config = dict(
    head_dim=32,
    activation='swiglu',
    positions='rope',
    qk_norm=False,
    tie_embeddings=False,
    init_std_qkv=0.0272,
    init_std_up=0.0272,
    lr_mult_qkv=0.4,
    beta1=0.9,
    lr_head=0.00658,
    final_lr_fraction=0.1,
    doc_mask=True,
    steps=6031,
)
MLP neurons of a small language model. Each row is named by its layer, matrix (gate and up: input weights; down: output weights) and neuron, and shows model dimensions 80-175. Each number is 500 + 40 x the weight over its row's rms, rounded and kept within 0 to 999. Numbers have three digits each. A neuron's up and down rows have the sign that makes its largest values positive.
After each neuron's rows, "fires in" lists the words (lower case) most often at its 100 highest values on Wikipedia text that the model never trained on.

L6.gate401:509464514496452503618548587499498489529483567425527500502482533516473541434461513455548508521511547482521510475515466535530522401516473501469520470462507475514485554484457541513477448468480461542541537523489407551494459489462498546502474512470509561517545549482454528471446430501426505495
L6.up401:490528506470545475473524494482503536491530532432518501492511479501543507500519484440542503509518488457535497562608429490478454505513472537501504513570571420446500499475520498481537442563465349509471507569535471455483459503430532470458551473505523436577404535533518418495499551496495528525
L6.down401:530548484437569443435393402547589493502496506501475493581478477553479484506452480486454499500505575530450518501461535533474462526474504526509522566439535418548496475406548535475437526497532496523516509558537487473529479532527431492575506493434451520508430521508484489476499563510469586518
fires in: "it", "which", "species"

L2.gate34:448494515475553523513460474502530442446557523456565471561447498526466433480580544479464426492488563451500554467438504514531547506488472525438467519525497553538492524458460535475519518595480522431537506462595458528520537512425478489534472447555481475518484422562538519512517481509546485568
L2.up34:465479453525518466495490461488548456476511585508522546486469525533488514499516542646489458494496468483541471459503487476376501493505490541489387470583538543490507521427529494454605462557464506521533483481599455490514499484521506458574504449543436542522509462420493500498512458571500485511
L2.down34:475564384439573447487443512521537418549434479531486551558452451491520482507456563564505533547522547469521548442506515585504455561519534491535552531511459518509526554521403476494537482477452510498513542516519482504465489506544453528514488533445459441443540493490533509480429526576576551483
fires in: "and", "language", "bronze", "children"

L3.gate639:470461593431586482465504541518482495481535517510515538513456515456500500438477562545599528537474511447453479580437517543550481504502465530529484589496485456485488519491512516540513541552531472533508446499507481467407473537471497449456504513469601502454500370480491529507514516521512509444
L3.up639:535474452461512540467578555500424460476540516533471473502474457532525489560495459490422563488559515449556538491460473507467489450530512453621502553555486484476564552489529454430490507470431490463465438486496472506503505553480476491573541493540469457491469436478448526528458548509477563557
L3.down639:503507433487441473525526550526513496564517531480484454481434437509515477503438506529467536517468502551527381605506493512455471434469480421442472530488521483469539478545544480500556438451447498509540532481407451551524522461557464536516571487450505473509534505466498448511488520485467593573
fires in: "his", "acrantophis"

L7.gate749:531514496480561563489527467486536495525568497478556543472488563541520507528514596542428492560506528446477545534504491494497528493487517555546482448396549519493497506496453584456484504445495482411548548466497449516481491516482464552486463512504502489517447534429416477515491530434474543505
L7.up749:433515493532492538512494428492493459497477466474518481475518508524530518565582552502493528549491475530474550519475480467429513405541560531491515501458550502512528475478476591437468495477457466465529521442501511457500447522397532498473535557486556445498480508566503497515510456457528411557
L7.down749:474450493506443492456564506523491512521514516421505497510491456503550541497533484507473528529506498484495444459527428440530465453496431515496547559468502528537526412498495471527529515522445475433426527514575456530535526440506520466469498409599573435446511479579546497528562524478505477495
fires in: "as"

L6.gate683:490405501545513526488527508478501522548546453494545524451530493498475485461497486517492495544502590447545554549473538547552455553496453533506461457481489511503412523592372474430496499465448496384573464459460507473428496518595509537545442481468534507520551478485527574505500511598529493458
L6.up683:550503479490555508475491463448522542531480419524459560515529484535508541533464528531525550612505484495527526511457540500600440557512558484510482489559502550435544499486575429445441554521500504513500485536515470419567439521565482466530534531493461504496519426508551475528484562529523453463
L6.down683:484508523506534560450458570511530509531495449519558471586541481511499505618489515554462474532498473478540588499517533593530430499490550517516515495503530512504539471478544495466477486481514515498507468496536470450489467418485452421524498502495488528518519497503590493418454531512487542513
fires in: "but", "they", "who", "sections"

L3.gate37:483502501451552534479455512555439495497530514481476506497489526552469483509567528468457488532541475525521513556419521521587469529474520543521454557467466455526538493499487515491578597545507417543553448497501538533522442573519472564436456496504528482490571517515487460536542559501515502499
L3.up37:507528582529517537533534557534479491539424484510446534508561458532471493533501446492462508461492462502494532534502521532455450594497499519540560469518471479472549563502555496525446534590529507578470517487482537476546421470480450435487490506543441484489541515537494467441520412480496463549
L3.down37:494550466567520486477476491590492469515477476458437470529522497586567579535490536539467406506533563525510529448451513512510490470466508459557489541491480521544548470515519461463482454463453433432456467462465592534510476489468429502452474468506554458509496505536475511512451625514415503517
fires in: "united", "100", "russia", "central", "russian"

L2.gate218:500581531450533560509446444509549514447447496541492421491531535460443505554540526544454530573509572531526479440488540550501552550505553540516540475420544480513556525459521527524444512542478436478514441487523509424485528465479421479435493535548472566506445495508499450545487462476437513489
L2.up218:503507505512416514546524442514499532603483559526496487501518439521486476470470465447597531556490499541456517441471502470489483536503537496579509457436624496541556519438496463620442480417508528540527490541469572464516448480518458446488543482470466473474516466525493491482546459554479463443
L2.down218:501369505533524455426523462473452538530571588472524521466504490487552409550415512499428484488474493464507465534467468518513566554526502460491487488545461486553496498507527479584545517415499514522443507488469445521557414469478522472513468499532489462536542510555527517527582601468459517469
fires in: "is", "been", "be"

L6.gate287:449406511406462464477506472474518403513525509503505520476478539446409490428515542558569528456424516527480513460524565523456453491442422517467522455576534482500449537541505525470488540525438579496490491516548518518509420503520512515522541513484511477485554360532542487449565512546532496473
L6.up287:495516478573482477532503433477490390523452602418552510492513580549526473468500508481520437490566531521546513452510524503494454468480476485530474593583529456498583521472492459495494462509548494535560487508493533541528493533496542571559527536542466488479539555505496500439456506460488516509
L6.down287:552524519553462509528528472409524425462459490503464457481497472519493528476423441483584521510523533533492456555517479515456498532493501549516522411462491474502504542494480498521533497587412526457463480552469503584447484458515460525480577488443498532376465491492557523503425444491538455514
fires in: "and"

L3.gate369:478474452451558464452532492483507467477534504550460540454440484507494399438522564467526501572432554475491536542442505535531559541475474608475499544478480466507457517486497508454520455480521467538551488492488421465487460479440544433525490510480527494536419509508473499487487500552538500507
L3.up369:506464404435462467464518492458436478517504508475492577426430468501492469516495482458483567489567499519589520539537511476475506582509516456509504491484524454554515574550470524531581441474567543445559456455520531478507514477479526514550542464544530442544474496453471564439497459485417566523
L3.down369:455521529475534528450552509488533570480442507557446504507447492490476443551496578546467579526518526501533483441532553482431528411483508477546517518497535520455517535491550536530579451523570574472490541514447472536497539436516537579573514535580475555512467442537513463456407531498489540543
fires in: "film", "major", "also", "these", "his", "using"

L6.gate484:505559465539512465585510488483509468488549566435525585486488534490445539535473493511489480488496531532517556552534459511476491552532515513513492476504495476544530429424464455447493547473514512572519490463443451460497492506500469534515501453424469458542501454525520476466486488499523499497
L6.up484:489566516457536555538555505545516499427544493542483512491539549501456510488436505606493490456472552517500498536527509495451423553458504483466414575488433502488449478514533476383502567456504526548482472548521473484509466507585550463530504497444446437537521472495518430460544471532494549480
L6.down484:523525443461523493554476450484524514417526543487492504458556447536401498507442587530514463465489529490435450576484463518461532509521481519481503496550506445484529435512493428434492448518528511552503477534519446467499459514488501517498534407462489432514468511477570455419426486530551469548
fires in: "de", "la", "el", "los", "des", "del"

L7.gate618:477512523441426498547534592465566493485517548478528515496490469428584522528573508504479551527472456492463446503574522495542490584469488462395509548514457476435472453491411440569544425508521499578540499487519446484525546499490499433446563507571484482543476478493551541447536498538475545483
L7.up618:508536500526528555490465466577546524557444586470436538518547452460480500511543522520545492520488478545507475436476477477518579531480519527469479582517538519569533532468496554550443567451475460492507520552404478457559488476510506458414470474523453454533502535449447516506497471524471439609
L7.down618:579499457514465488463527467514533521486542438521510462486504522520468480474483504540497514443592530523500492482407461475587529528561578533608541525482523470571514480463501518505488510451472482437527489440454468461474499497459512527546512430490494490541413567551522472539501582569504440488
fires in: "s", "t", "is"

L9.gate70:513524561493542531527558549517493505496550462468542485468445517470526453412500506551543504485482481499578510554557378523554550471479489549494489486534549543538515478399556527516497478470516413568581527445425477451573462482498519459522486472488482410534489432479513487438474469522485491465
L9.up70:487591436468543574550529493467533454472491470474486560512499549547468586467402512450517487500478527549493498478447487554477555500458521547520545499511438560481510494435426603410502544501478545447469514498459433441504530485513546526500550485460561487490492502512514498470531562460530522514
L9.down70:542519530530589532530580503467488455462440556461469503439483487535433513494451466451568407518529579505437569569515443516521445529571510471448466578458528492562522447496498499497523504429558467541502565467510482450451449521458513498499527571536495555540521500440486487544513536492518495530
fires in: "on", "born", "of"

L5.gate721:491519525444547490505436483509506424464599495508500513512525530493449479490533508508488583513454437501566532511509489546461461418529426507439508536526539514487496444506472528429506520440470539455495490509495482489551417487495515451416580500498473506507567385597528495454505490517562532447
L5.up721:464458413558498517497543514456489497517522529457528540465492532499473624483550455506528536540506493565484488560483500580522480481429484491503516486448569589438538458510481447536459452480508488556502458493465534499489475472511524509485460483473482478488449467477542431485446474444532549526
L5.down721:571559510526559499562489538428478560447521510532513417442435492450523489481528487563545488472459509439527443471475431617514526498519480516515499583519521402471463511479489479521530526543445538481514517443440433538600492543478476546513465537463488410552496489480543490436545502506479485450
fires in: "in", "of", "the", "by", "from"

L3.gate496:518599506555480515489561545426524466541520484516495552474462515498513540480545512463528504585530513453530485514522546491422524470458474553507490527514565523518464498549524454493544499452492576470529503512438499484483508512516473524424553495460391446522499553428423558530482472563520551548
L3.up496:538557456543522518463546497486453497472468578515533460437535508456438474476497512456525469497523468489550496419461510475479461540539492622523501434569496494468489494544496442507406462562526551478520490501532546462512536529457446479423546441481457461496527579470469518513465542510519526449
L3.down496:502519439533520521519487478473515482527536529512412475563529459530520505483466481466508455509514465510456516556458466495485501447494492509511482528472471441445494474537411526500521461489537495541539485499454525535437549529510511522490530465501513500537508484515442478459580500502522533511
fires in: "one", "family", "team", "three", "company", "for"

L2.gate590:482519532502490517556477468543477543499541486471463490481515571512435566414546453527523505436499484499506581492537525405537583440527450520444516455458587569469436520519500571521458483510482491503509446504424431492469471515516561484472448554493489498520519479535507479449496442516490502449
L2.up590:505467409595501523476493420476553545551392557551517452526488476442519540474536458536513518470497477490537555446430518447470506524406557538484543490475575493534408500520463519514469481470446452516476445517477468459512508488532531527508495501481470506554454539454513484456591458513495491502
L2.down590:477470482520475477437556477479570548537478432470454516445490517488550492512502485462509467465572508525519518492539495492462527515436487482527528546407505454515514497539469461496564507521541460463466499494505455549523474502509464528470512410447462549554426533479474536507450447556446513540
fires in: "is", "was", "being"

L6.gate387:508550426459512538550490494579555537525510515512524555517462540419435432533522502566472555445539529566507515523442556449566500490491515552543467418468496525437484493476518533518529460490522431490515486496536526524488490475502524531575452384538397453547501471493413529461468467545532453520
L6.up387:520541446482456438477461447495554481545502497564527481560503578469506436476574524514475471535532526480481525492444554557570475562482509505487448507578508471551568496533403477482556459537462431474535489488488585454604537487497509449475453427499492480478559482461542417551472595498538522473
L6.down387:507445562440509505484541532534538505487503500545431549441512592506540490526473475378534491421477474493525533441556513523492524518447536481555479508460498512507488478512531523493488518549508495492550541458544511500415541506492476523559426505551511494567438466471436548557437502538490547511
fires in: "was", "of", "won", "win"

L2.gate45:546508458488518482551489449495506527455488471485482556500451587494425482502490555514432525510520606461445569547454580459522534458541482500554508571531535426586508485520471584497575491442475513449504513508518516516464519413461501510461555451562497506506486471550540530509489481564561436551
L2.up45:535527495511491544552460522552514513538403556500454484483509458531501567529477481533509518517492486564494482473488508520479410495443476561551558468465579489463499426508461540496525523546533497453455461513530491470549533563579461497486579491484556410459552561510523476401500519442434491475
L2.down45:419507552481490391456542519438472471462509588458499520571558500554499475513458489525510501533501519467532499487525508508471520529405512534503442519494481520489581541473496458495558506540521491528502494609559477461498517560496448440449526504513468520521473476528501485487479521377481494463
fires in: "at", "round"

L6.gate539:470486438484572492502430481505470456445590531553498518487479570439523427546525542465452468437511539544539454459516540473510508487452512549472521535517485468514548528433475482496555482552493420528518522482498445571550500489526486568544531433539512474491448519571506535466557480480482437503
L6.up539:514553529533556505474524447431510493507493509490413551510577503514479445505406571514518509518506473590440480529530472494512518570446511467539498534503492536556543504525448540486453542482469465432457528492495550535513527478480516498514486573511496500544474570530507484483516503495491485484
L6.down539:468504431492557554486477507579504474487478474500491519518563475450505548425493494485518538474504464445489510495476549451456532497434547509482455510458566439500514566524513501482478514561538575481446513541410446550506414469539447516542505496562465524456494510519553509478457361507499541474
fires in: "and", "synonyms", "sydney", "syrian", "system"

L7.gate9:461571452511570518504509442491516469432551526454541548485515562546454527495546538512499457481512469573492469463548464553473464510549448570455484539484473518464528543489486485531593465500516509527479489546539494496607476542500554509478518526479515390440523506497542472440519532497489474458
L7.up9:488544486532514519521510461475502473453491512479506583508511497536479531506500592446470411485510464524528480484488527520517471481540499548479483508437423571455546538524487530502578433463544524550489540551535517473487489555500547514538483504484494461467494535448549498436495508445443514475
L7.down9:471490520497431545515492517475491521561454508502490463321513387479495518521477477526511528494533529454498428521465519461513474529551525412548547504497490450512470499569511515495396492520465524490469532451532530483435518502514469518506490432500515568512503469516460484551483507525507496531
fires in: "in", "and", "took", "or", "with"

L2.gate167:534503487462506530522554595531499485491514538540508571496449562502513507365457495485544441498562444505432519457555520424556520537437413486478518544485580451503553496435527461523588493495560419456521533450478520454534500510498492556559463529514574467505514443485434469566461524492491464487
L2.up167:543586523528520512501505517562480445483462478524528536541504554432518515415528496515524525523505411505423502459567535544529464529489452530515517517403580492419551546498494477439554469444527512464483541502535470485490517505468585508565519533494571440491484491456504509513478541494443472433
L2.down167:402561504399511526519504490459471434492469475497510536427529513571536516471469471556499524453553420519511518502488484415531459517553510456487505541515501497507537521468495509535518538479534511492473529516468548485512565467415511505448554471468519454542515495583474528556524543462489442592
fires in: "born", "held", "stadium", "released", "november"

L2.gate226:523497510510439464517503542515509472516539475444488501515484586541495494439498453539556474438543492572420539559637494539450371540466446555468461534511531480520463521492575574580558467480462498412498465497537530529494474507481439504425489477457515481483527480507501477465430443575524510460
L2.up226:492537513478495441552486519448510510484505496467519492533521490541486493516589462498460459571469468585394536543472518479520451512597483466490537592339494514525523448462540530559567498499479459522481447499560557470533432513545537456442537470525504485465514539471621506541539505510485565497
L2.down226:483444547499484521505461447528513471531472438544517489398460498494557506456486508512530459457573442512501537480479464544427474462473493533525508390506558452498541522449618523538543422520487535520496525419490523418488571458449419473513538536474460496515535419507512488527483575498545455443
fires in: "to", "dave"

L5.gate83:461479530424494501530494530527456494490522485439604467494502483476579513484506526499490519557544539450488488509469432545529556525544468546459483420450478447465573478524459520462527461460461490510523500532495473496459435428562510570528546480494461488508524516508518492507454474494598517530
L5.up83:526497512492543461466554597553483554516527483436583502464486494515514544484506450476475531569506511489572503517484474524486539513577447505469517568508449495504534408482482508505486487474472510480534507483474500559494435424457516549581538501426457386572463479498497524453493468547526459534
L5.down83:414479489522442463523496470528549571505537527529540457441532458497459533532476467516443495424482610489507498532524507505509518472442490460531542494495524496528520510520498495467544501556473473474431474547484502509487521512444564474501490411528479499502490498445526531530497516576477520471
fires in: "that", "figulus", "as", "what", "name"

L6.gate659:531418451566499478581473533513492519466431534521515527483560543453473493494488521455466537555527507508458474602465527489483436502529463484543547446537478501510471472497504543460487565450426533401517520488480470485533551523401460499480416523504606485501507505550521495458457450534484467543
L6.up659:503547453537473536533457424588501504517472543553441533535528502489487494510480579462605466483487488451529495509520491439482523516516470517555430413584528525500496503548507524550526586506468483527469474486479461516506400472478467455541527449536469473432425560473460482531534556504506483500
L6.down659:422573494542466464517507573537426419541473542529519541559415505516456473541483474535504525501480560450458444553521487479508489524531444479480524491567535417513521469499508482514487538499504493479459546533552566540482519545547465528449536471442497469426543513408474468472514457546542465492
fires in: "has", "have", "st"

L2.gate508:431535529502515490489544381510527445511485506546448464470473464450492534501469498476482435536480573480493554518391428558475506521573426557525535558486502636487487500451486564589466545549460503492513482440499476438490458492464568503485518497512459556514454443560526484516546432533518544497
L2.up508:417489505455500515537476496463477490509523450574446476516500442512456569545463521444486524509459587504529549581481465549407494532544522489579472464485457622457458542428471560530476519478562514464463567490464451473477461515550548537483510485499592542469479537535557521537541479517531522489
L2.down508:502500469470502536483566417460488528490526478485432520531511490418479470524456533401489511539439559555477513585460495571456519487490467545499499449578493519469432529485432497574420582488558526548509473466532514456474426462455615501469488510525499534518447521599479514508557472524517475453
fires in: "other", "independence", "independent", "density", "prasad", "later"

L6.gate420:504485476527555480481550499584490476520482435520531568490522528512512406410457487533514454437473471393547505502505453540447497534456454478527462465576548485605452503526560498516474532527479515439503407517512505528478554518570459448583426538471526419475464500506471450493477534534499516508
L6.up420:494444475535539499481567436514487454538452561552560555504515501435484479479474464496450467473480487399568549524484555470567533506517420521536500433497512513510490564501556507429488534493502527445528527470525508576432625534454487487527560480606514552474539450489463519500514447508492482498
L6.down420:572518493484540505531521448569484460466485477535510473567404528483463434511468556614515449491507452473523544521517450506524472539519536552422455502532486461591536476509498519587464549445503530470492498545463517527537492478512494444514468508495562448448507439477557488465378469559473524485
fires in: "have", "has", "had", "but"

L3.gate192:523430526471409486452496487490550515477538490519503519497464499489521457534523506433495534546553425510514446476487462496482538521418494438479481463446509540519493541453453487468570501446470482483530489523487477558524523505520499606466516526530479458475538453508573446544540535560483513488
L3.up192:493524545567515490441527443502486518478543461493505547501473510609500538510529502517462490499411521515444490492509558535511558469502499488466489503445400489507451514531485512429511452475411437486527441508511566545415502489544487535491431483509455494476497533459496478487507489514441525491
L3.down192:549509448468479522464494443460504458591537521510493487364474474501498428514535515595526551538461489489471476505509420475529449454529485505471541496578544421517481548485564511518410514445440487494479547530494510481529533454468514530493533549521532519511486477495458460432534540512547472464
fires in: "the", "to"

L3.gate362:523480489466500481478476522553505446555541547456549520512467610499499539514509497477506498497548514449493447457524445485501499501441487468418421539495453513478546477492466488459521491527458459563517493483579424532477562517573449566511493535461430465485528469489450569475502564445545602538
L3.up362:491584577487501544513509563484503565415509487469510530515479502485499514447489481494556531507541501532493553420525547556509546464422519419516431529439497523491425400493500480483573472465467497493533458533489509567462533504545450512584455513556483499525450498502488578441490541492524515464
L3.down362:493479496433458498517446457529561504577516460560573444458523527508466449490470596473547556560426468553488523519477489533541488482549495512454470446552536407508552531501522495476486573528499471491460493471471431365539476451444486510494549450466481566444517424544594521473542393477496535491
fires in: "from", "originally", "together", "still", "continued"

L2.gate271:464527504532482477476489471549447453471454569467469481481509524492452462500471465570382528486485588517536508524493467460455544532506497509539502512482535499534538429451552503547529533529471564551541505508533537479589451520492445490452459470437512480579590450525437593555562443433530488547
L2.up271:447457487505548516488464459529524468472487503435472491455483507427527459485534544532474563525521537512494549495403544479565505498572471545480578493455475483450530479549515511504501440545527510497487424482459461454495495481474446454458493453515462560521451514512400500495590515481512443514
L2.down271:480523449573535522529521491493492486474409473525409525503505524507496477505428501511455505472560506425521550501583483528454450593446543423451528520525512481507579507561482443498530569488587471461504556544526482521458519543530505576548469581501498468481571486425545508514456454551466485480
fires in: "on", "make", "class", "take", "never"

L5.gate419:503506445427510418468438466476442500470522520525553545511497492434499562516461452542464474525467539498445491532501463510552547490478483517499453433532557466465448451477519509461534540485490509506547466495472512532510451491450487454536458566459536463584483488508519573498468543447487501442
L5.up419:503490452499536555501499501374503478530551499407532461486536552553514488537457495476527564474498533478504457516531524504506503429495494432477441496425453478496513476553436504483536507490522540505473538509495433611412506466451446567533519434463493521429540523495482540449439546482460462499
L5.down419:476454535483528462398488489462510485550537481538503507574522523570465480435527504406470487488539495498517524473486563471536413537485489456524508531504509546572534498458452454529461558594559534439523507494501440500492531373547439467490502521575499540536508532498480501497577440522463517524
fires in: "time", "of", "top", "year", "total", "years"

L5.gate429:554493492495448520466542525527451509462481524514509452499488580484517494524463484471416455512557488531438560549433475463522514525442436455516483499427532581477429504483488544505537496445560484509547497504541471513424509565478508487473517468513511496443564549471554512471490522517472526519
L5.up429:481517470455542528561461510551546530469559504495489499506543563540470492490590557535466507457462494482483502534469550538545474444528548515541472461487524481404501455454449536443508434468442467470463496510545493453500467586511458558454481508454507517509538540547532526477496506469541579501
L5.down429:524446531440491480521508485474540497523508446499404517418482532441522496518501472496560523520538511512570487500536538591456484512452470514462562542519529524424451490461486423523603497509509516574528516536523510485495505521446525519429524465579450519467516473494536518388480494477529518484
fires in: "at", "its", "s", "from", "their"

L6.gate544:568544484536543555489461491524490494411530531493477488554469454537529587541537491542544461499530516532429441517544458487529501490468416477447492509504468566511525480511554425595475464617510470468448461518525428557457589482494494518488456503562503427435429455489551530487514472423485474533
L6.up544:436496519474499436489460507545494515467576512483492508542527503451487494489502460516448504545492507543544544510552557413485498478469510493476427475580511510504519495460537487420454533442574406452520482483487460515456519569508564469546476513498530471502536480504489540463513466547586485504
L6.down544:611498455530477473470521442457523447511465517485525519523445484511515546535479467455547408500509521535529630491522427486500461558503431452521506555486477510478472494534501515481522469513450527525554531396485503491509523471455523520585451589484519529531449563526501566499506438516530471492
fires in: "in", "since", "by", "until"

L2.gate640:483557531550535531503467434525567524534472454508581450475467464517485512474415461504535501510477527406481534511435483494562504497479494470506490468518497514552551521554464531503448563521429484456540522466473525548403541490485467514544506538457581518437483458480467483495511498487510472584
L2.up640:580541486501529509494474430453492478505520467541586480503492417451467544501466507477537497509496513547497521521514523462568497428518540505513467408518524544562555512519452467499472551497500561428496487520508444471489569496437543573579506469456472528495488511443447442504523437500504444561
L2.down640:481499532539523516503435521461586585543490481514504513478452450482480466482476449513573413508434500465501556503530432519470493483546518490483523489543523444559468445542503435501463519501476523458503486543498585478478529464480500480474576547555475539456541473412482517520488546472494537569
fires in: "house", "area", "office", "station"

L3.gate139:462572494469546495522536467461527477503510483449584519477468603474521515512525525537498527542529589526465532498453486482474514494421455470510513555566610525451458502456460545519498488470476447531512524490544515525504459485503537466471543602455485500529583504460509419550550505509569516495
L3.up139:450497506574503462522462526538559417496493509508563527473479537513522500531438495528509415483468514548572543495458496498516485517420520563441449541451458474515559454510526536516500416497524533474529518499465395483520474485534594454497487474509443488431535438548478510432509429519532544484
L3.down139:475477568474447512453519567464458487516494511571461467490498537504423475515481463536502475514468470491440562472486484476558568535520555577493520422452458430548550581487483443523544555541472432467463465493516529439516521492481399499558477589480557580536472539564510489506506514479500523468
fires in: "from", "had"

L5.gate495:500517422517469504568581552520524529429435544453520532473512598476483481495515534521483530518503517536532578520516539468494532496484479520519538440443468605516507488478521493477492451413505418567507451493502421525482515464574543534512520498525544460509458507460503547501559539515518507519
L5.up495:477494508469467490546529463484483485491512507520514522484483538539512467386525540511474537521463508516451489482551496566463504622530465589489510464460416490546468553430479460490502458527506516544537563453575431542564598449526502520445591475555469463409501493542497508485551525563521484488
L5.down495:537494533508477541486527510434438535574494411551423469388518442509522523502467449485484541508467508392548518500485455457505542505478557518549460532422477489540479485515470487519501500515503536455527469470492490469479505493446577513508438376528515549545538478499483463495500556466464576509
fires in: "him", "be", "married", "them", "include"

L5.gate138:505426539545509465496517505581528474559463548436485516494468431501524461472472495483523528503581480601540396494503466413468519542419515429421469454493481530483535505588487503564508508470509487526480561507505506467481466467412539515492554475499507503562449486448542510393478535534523532500
L5.up138:491481538487417458516486470551463461570525481515478546495488520568555424581511471445474460462492504494497486503470492476451487585488506512518445462445454506538462468517512538543509487512478577441507506529512495494420496484499546492504546488472564598498548419554559539488476520519524522512
L5.down138:460529476505544523470539506501503516477502531492507451505505508578446492459505583487475488508513481496478576521543567515511466480542497536523533489467497523458569559521486453464494460531549404514548438486388501584595499472522526547510467517431419525516436531429481554551499455484506435542
fires in: "and", "or"

L7.gate511:531499442494447473454532494506514526538513463470464466468476468519418432477519549456493496547542546558420479592481457582491519542528541536493538480414543488441517516552456554478533476511488491448486544512531429518501460537447486533433533536460502486536577455525490508604491509540562506495
L7.up511:612444476565510486490452575478543579467412460477487431484500508569498553515497512526546527504537512497519416482565536423419496470463484422574489454474500532468424480600510452506508424473478466512405493599460544532547490452547562469513510546516498485437522503486516420473458564513468493522
L7.down511:446463515454489489543472477440469612535511529501552429462494512502455524529503508402565519510530464519451462525456543471498520478494449533474444470451518504529511526516506538532471552496448492551494485482560556524463516470544524548466501509447461583511471469574481511524572510500556501444
fires in: "a", "one", "guthu"

L6.gate509:474536478504535469471540518465436465504491550542516551488530576546530472499456552536408424450548497490424588496507510502470550481471466515496536524467513550562513445518488595472568474396523485514588512429456582511516494469529516461493395497444526470479556580442535505528532561536478511467
L6.up509:562452453555517503469555526553463524520435501608510581515533503474528549488529472504442483486500520490520581503502456492443524515494447561534511493410497539525532553524500562501564485520522541463458474496528519488465504469422475485537500560542506368527493542508545486489464461519475506472
L6.down509:528418517506473453486563445503586525532458528568391526373483496471482470524500486457470465441474432479472487410503519458528499493505480498492501509497519507526476511542468534572513543505497502516486504500533494499517498488470502492530485570531458488491484454596486516451474498512448421502
fires in: "with", "is", "for", "received", "by"

L6.gate370:524493501477494453544499444495493516479445523462484445490499499548437437485532466507557503557481478486544513505511541465556593367509463487479525531592494527495511549442587534444538530468532454563484520510459504459503466487417500516552525499540549511458539477516517468510414512452562527491
L6.up370:528456515540542492529512495569504484403485538506511487496530514471561490522534457464506511499534508564539462543445518448456485479450441545530466461510523570484478430531440481390506401445492577544482466481555449528423543501437460467523498494547524557461495548505566498496478481485542476426
L6.down370:455513543568487489587429465508481537491498546549496431346508495478539522521408529526563535495486437528523434461524504462513499499458500494524477498527535420532524537425489496520539464525532520467471578470554452478475508551572507547433539443455469503547458491479512527527552474551479499489
fires in: "and", "density"

L9.gate471:520496495521525473530488539455471509451467474479559492495487518474449470535534463460519493481482531569440547543539443563507635445487455491450498587507506473456526516497570500479521493480520472483533504475545544548444505497473539499553488446496503406484561527525539462476502483447552474481
L9.up471:499512496572483490477519465487477507427533482434545565497487511517599479502527508487554455491525506486440513521464429525463539561488478512517552465508560493559428531490509465494489504430454487552534461518443516514490514465519561493506445421463502435513531527476442561534481525523586516488
L9.down471:530485477525509500464549428514573482452510485465475503338503462506457534483576489513563490446540527524502551504502468577460483503498454543502526531498479489448525464497494455466559441541479506506498471457505546509443495511566525498481486479490543507459499466519470449519534504439560467462
fires in: "to", "in"

L5.gate187:415512508543454493566511555514486493482445432398510502460522480471521520412503531548485519542487436497582503483552484471458518524470454488503486476525500459524518503495441438500512497551442467540465450511546490526435540477557461496513562517533536446430499558488484443411574544465496579493
L5.up187:518507499561431527520497471444462447480493489406484564493534499494455557509462600514632537558464506546537493515445542438414481536460515474502513476510393474538587527453556490517474486454491563488460516489554463547544524502544541448534465502514553478474516509462548487505442471481527542495
L5.down187:476468516506508538561504450531473489505498564588513492467478466452543554565525502546498461470496576533511494590497449529496524500446527502464521435579494542526534498472444554446482507483532525537523443436462464471426531490489538529427497482525509464474488503448465432540529438458529530502
fires in: "two", "four", "one", "three"